{
  "norm_place": "pre",
  "positions": "rope",
  "rope_fraction": 1.0,
  "attn_scale": 0.125,
  "bias": "none",
  "optimizer": "muon",
  "beta1": 0.95,
  "lr_head": 0.00337,
  "warmup_steps": 200,
  "doc_mask": true
}
MLP neurons of a small language model. Each row is named by its layer, matrix (down: output weights) and neuron, and shows model dimensions 624-719. Each number is 128 + 32 x the weight over its row's rms, rounded and kept within 0 to 255. A neuron's up and down rows have the sign that makes its largest values positive.
A block is one neuron, or neurons of one layer that tend to fire together. After each block is what it responds to, as a language model described it from the Wikipedia text at the highest values.

L3.down303 [ 87  97 140  95 133 211 129 155 161 137 154  67  83 149 150 123 180 142 111 118 115 142 137 181 107 105 125 139 120 108 132 142 125 228 133 156  77 114  51 137 118  94  60  98 129 143 112 148 106 115  48 150 137 153 150 103  84 159 139 126 150 121 179 116 171 139 137 169 112  78 146 152 155 120 155 135 200 109  91  50 151 135 108 134 129 123 133 101 172 178 108  76 103 157  80 112]
L3.down1199 [157 169 110 116 130  86 158 145 118 108  97  91 115 140 172 235 151 150  66  99 146  92 164 141 112 127  96 105 107 174 118  75 137  92 102 148 138 119 101 171  61 128 146  30 111 101  69 139 135  70 115 158 116  82 124  96 187 123 160 142 180 127 165 123 133 109 102 182 109 113  91 151 174  81 140  83 159  91  98  37 158 153 123 146 186 113 125 171 128 118 173  81 124  73 133 141]
L3.down1470 [172 128 110 119 153 166  99 107  79  78  68 152  99  98 128 134 122 157 105 117 149 190 107  98 128 137 119 117 125 159 129  98 133 116 143  77  96 137 182 174 105  86  91  90  84  91 190 126 149  93 180 145 127  95 142 107 126 115  66 160 159 138 166 177 105  70 115  92  82 124 115 157 127 132 122 160 102 136 128 120 154 102 113 113 160  97  36 157 140  95  73  79  95 107 119 200]
L3.down1954 [133 154 122 133  99 147 223 125 150 116 155 157 161  77 156 120 168 158 158 180 107 110 113 179 118 157 160 149 119 143 157  70 173 109  95  86 178  85 126 141 133 153  95 100  86 167 131 137 122  59 107 120 185 116  68 102 102 147 107 154 145  92 138 131 189  96  86 109 137 124 159 145 152 114 117 128  96 115  92 110 133 172 163  93 161 161 152  96 142 159 167 101 123 128 145 172]
Markdown table separator row. Pipes and hyphens inside the |---|---| row under table headers; weaker on mid-word pieces like ss in pessimistic, vessel.

L4.down80 [127  87 135 129 142 175 172 129 118  97 118  87 147 168 109 173 130 152 106 144 105 146  93 135 106 152 163 184 116 155 114  81  93 146 140 161  75 148 157 109 100 114 148 125 155 122 168  68 154  51 102 156 104 110 173 111 161 139 153 136 193  84  95  80 138  90  94  73 148 143  89  93 111 185 131 126 134 112 148 126 157 128  97 105  88 137 113 124 188 182 137 102  97  98 143 118]
L4.down260 [108 116  98  85  95 136  90 106  85 159 125  95  75  99 132 184  90 139 142 108  96 118 140  71 102 138 196 169  93  69 139 112 180  94  94 147 124 164 104  67  94  73 165 172  75 164 147 125 158 179 122  66 115 104 112 123 145 131 128 161  91 160 148  97  86 197 110 100 106 127 133 105 117  83 155 143  91 102 142  66  90 168 132  87 123 146 170 135 123 147 112 130 151 104  96  92]
L4.down585 [ 92 174 125 107 111 126 114 108 122  83 168 129 125 137 122 117  87  66 134 148 126 144 145 151 119 115 112 159 106 129 137 111 104  99 147  75  84 128 149 120 128 110 111  92  98 153 133 105 150 159 194  60 129  64 125 125  95  91 113 157 136 132 152 157 113 152 126 119 188 109 137 113 174 120 186 128 146 171 113 160  74 117 102 147 136 137  97 132  80 158  75 105 146 113 143 113]
L4.down1109 [125 132 115  59 115 128 153 125 135 109 120 177 223 100 185  84 118 133 101 132  75  89 109 103 131 100  56 175  78 114 114  82  97 125 139 126 120 165  90 122 105  88 126 134  84 120 115 141 116 120 127 144  83  89 132 172 152 104 165 110 116  70 150  68 144  99 141 115 173 146 114 112 122  72 118 117 178 180 119 107 116 150 163 138 102  90 136 182 108 120 112 107  86 175 102 149]
L4.down1209 [146 131  93  41  87 118 157 116 168 106  73 115  92 179 143 161 140 107 110 181 165 104 183 131 138 191 115 111 120 138 107 154  72  74 112  95 115 144 150 143  61 141  87 120 103 114  80 103 138 178 201 182 110  48  93 209 103 133 126 106  51 129 133 120 110  63  89 174 181 151 142  97 148 152 119 110 105 131 131 150 182 181 185 138 159 105 166 101 194 157  67 143 138  90  94 115]
L4.down1277 [140 125 160  84 127 158 136  76 130 118  92 101 132  94  79 119 153  99  99 195 101  96 117 134 157 109  70 136  71 155 185 149 127 143 109 110 108  63 148 136  86  90 189 140 115 172 118 126 132 149 106 115 105 112 125  89 131 174 160 122 122 116 161 146 112 140 106  83 185 106 181 153 133  96  96  57  82 164 101 141  92 106 126 111 126 111 120 144 154 170  97 102  71 132  79 138]
L4.down1416 [184  75 171 113 165 128 118 154 176 155 124 126 170  86 163 172 129 174 160 155 131 196 118 111 180 147 161  76 102 113 208 109 116 160 113 158 166 143 141 126 131 151  94  76 133 125 155 105 178  80  84 211 122 179 150 137 168 164 158 140  82 105 120 137 138 113  95  98 114 113 130 119  98 148 174 101 102 151 193 125 137  99  96 135 141 138 130 124 145  81 119 113 148 153 169 167]
L4.down1508 [100 169 111 105 166 114 153 144 135  91  78  84 152 115  97 169 114 124 165 101  80 143 158 156 112 145 131 131 200  79  97 110 100 148 212 128 149 162 117 135 106  97 123 124 113 193 111 166 138 106 137 146 197 160 164  93 163  69 125 186 132 131 187 153 174  52 141 122 163 145 110 126 206 193  89  99 147  98  74 197 161 131 145 134 147  91 154  78 181 108 158 151  49 131  79 151]
Table dividers and word fragments. Pipe characters between dashes in markdown table divider rows (|---|---|), plus middle pieces of words split into fragments, e.g. Con-ver-gence, Jan-ua-ry, in-ju-ries.

L2.down1300 [126  95 120 175 166 118 153 156 121 195 159  93  81 110 121  71 141 113 135 136 127 187 147 144 180 115  75  93 128 121  84  64 155  60 150 186 138  69  91 101 130 142 125 116  81  81 114 146  77 109 128  74  56 139 125 105 125  84 116 133  98 133 132 124 171  51 142 136 140  90 112 132  85  96  90 129 157 139 173 118 113 135 125 153 107  86  62 171  95  94 135 162 126 108 112 109]
L2.down2218 [156 155 140  79 202 146 124 141 159 193 164  87 145  92 131 152 177 195 118 114 124 142  97 127 171 159 137 158 147 189 108 185 115 130 120 167 136 156 151 119 118 127 134 129 142 113 170 161  54 104 132 107 170 180 128 124  66  96 145 163 169 119 207  78 142 201 157 136  75  92 130 149 181 137 151 149 116 123 111 155 137 112 173 109 125 125 112 126  94 144 140 172 107 188  67 102]
Topic-entity noun after "the". Final piece of a common noun naming the article's main entity (place, work, organization), usually right after "the", as in mansion, reservoir, company.

L4.down297 [178 138 140 132  99 164 133 162  85 161  98 145 129  96 122 131  93 146 128  81  78 182 104  88 138 120 147 147 115 132  86  72 149  76 125  62 138 112  85  95 145 134 116 132  98 163 127 133 106 114 112 145  69  89 166 166 111 111 138 156  88 128 167  58 148 151 125 103 172 120 192 141 159 128  97 100 105 122 121 116 108 125  68 130 100 128  96  76 198  85 109 135 112  92 132 103]
L4.down376 [120 133 134  82  68  83  98 149 160 128 186 111  48 105 109 133 170 108 117 172  96 165 169 119 172  98  82 145  96  93 138 187 139 165 189 163 133 147 105  88 125 128 147 123  98 127  50 106  87 112 109 160 170 164 130 162 137 113 134 170 101 129 134 152  89  89 169 185 109  98 115 115 145 120 179 132 127 104 163 145  80 127  98 156 134 160  61 119 157 106 116 135 135 103  35 102]
L4.down1400 [111 145 149  57  76 127 151 129 153 139 128 174 108 142 167  94  93  86 158 134 124 141 192 156 107 173 102 124 136 100 163 113 145 124 158 145  87 159 108  73 109 105 121 108 106 129 156 145 130 141 181  75 169  73  50 198 198 142 124 140  84  71 185 123 106 133  96  98  83  82 116 169 109 146 137 139 138 128 120 134 100 102 132 124  96 163  87 101 168 134 166 137  87 102 118 127]
L4.down1502 [104 194 155  35 121 192 106 112  79 111 150  92 110 106 168 148  94 106 150 126 167 176 106 203 139 164 139 127 167 170 169 124  98 107 113  64 145 109 133 107  65  49 179 122 137 128 113 158 107 144 161  90 143 150  76 169 125 129 117 137 168 133 182 130 121 103 134 121 121 148 166 139 149 131 142  97 113 149 112 135 176 117  75 124  74 181 159 101 197 155 154 190 120 123 115 119]
L4.down1818 [ 99 132 130 126  94 137 104 110 116  86 172 141  64 121 104 114 151  91 105 121  81 131 163 140 146 144 142 107 128  95 140  95  89 108 101 119 106  81   1 113 153  74 192 138 200 143 114 159  97 122 156 150 131 104 103 154 201 147 169 138  97 126 106 154 179  37 102 107 145 138 159 162 148 145 161 166  54 142 137  92  69 143 163 135  79 141 125 155 114 187 117 157 120 159 175  60]
L4.down1945 [ 73 160 115 110 160  81 114 166  88 166  99 132 151 151 121  60 138 103  86 132  45 183 116 184 157  95  90 132 195 117 172 137 126  98 162 118 108 107 104 145 209 123  52 177  83 161 109 139 122 104 152 147 100 181 123 131 154  40 197 195 120  98  87 117  62  91 160 105 135 163 131 120 123  97 129 151 202 148 138 165 132 179 162 159 154 119 132  72 132  90 114 155 123 115 128 144]
L4.down2469 [122 115 109 106 155 115 146 197 145 131 154 179 122 144 150 153 142 161 169 143 136 111  67 138 153 124 121 105  96 120 111  97 143 116 130 152 143 116 129  90 118  69 152 127 134 163 172  94 104 137 137 136 154 118 111  93 130 143 135 172 125  81 194  70 102 146 164  99 114 128 127 158 125 109  95  94  69 144  83 237  98 183 117 122 106 101 126 134 151 181 102 138 115 113 123 179]
L4.down2484 [106 134 171  82 153  94 115 140 112  89 181 112 131 136 140 140 121 167 126 110 147 142  46 121 178 111  73 133 108  92  93 152 133 132 100 152 121  89 125 147 119 114 195 152 109  89 142 106  64 141 133 153  84 155 123 172  76 107 133 111  93 139 139 114  93 123 162 102 168 123 147  77 192 146 143 164 129 113 117 126  90 150 137 163  71 161  74 108 121 111 153 116  66 152 149 136]
Place and venue nouns. Final token of a word naming a building, room, venue or place, often a word piece, e.g. mansion, guest room, roundhouse, parking lot, Jazz Festival, Tampa.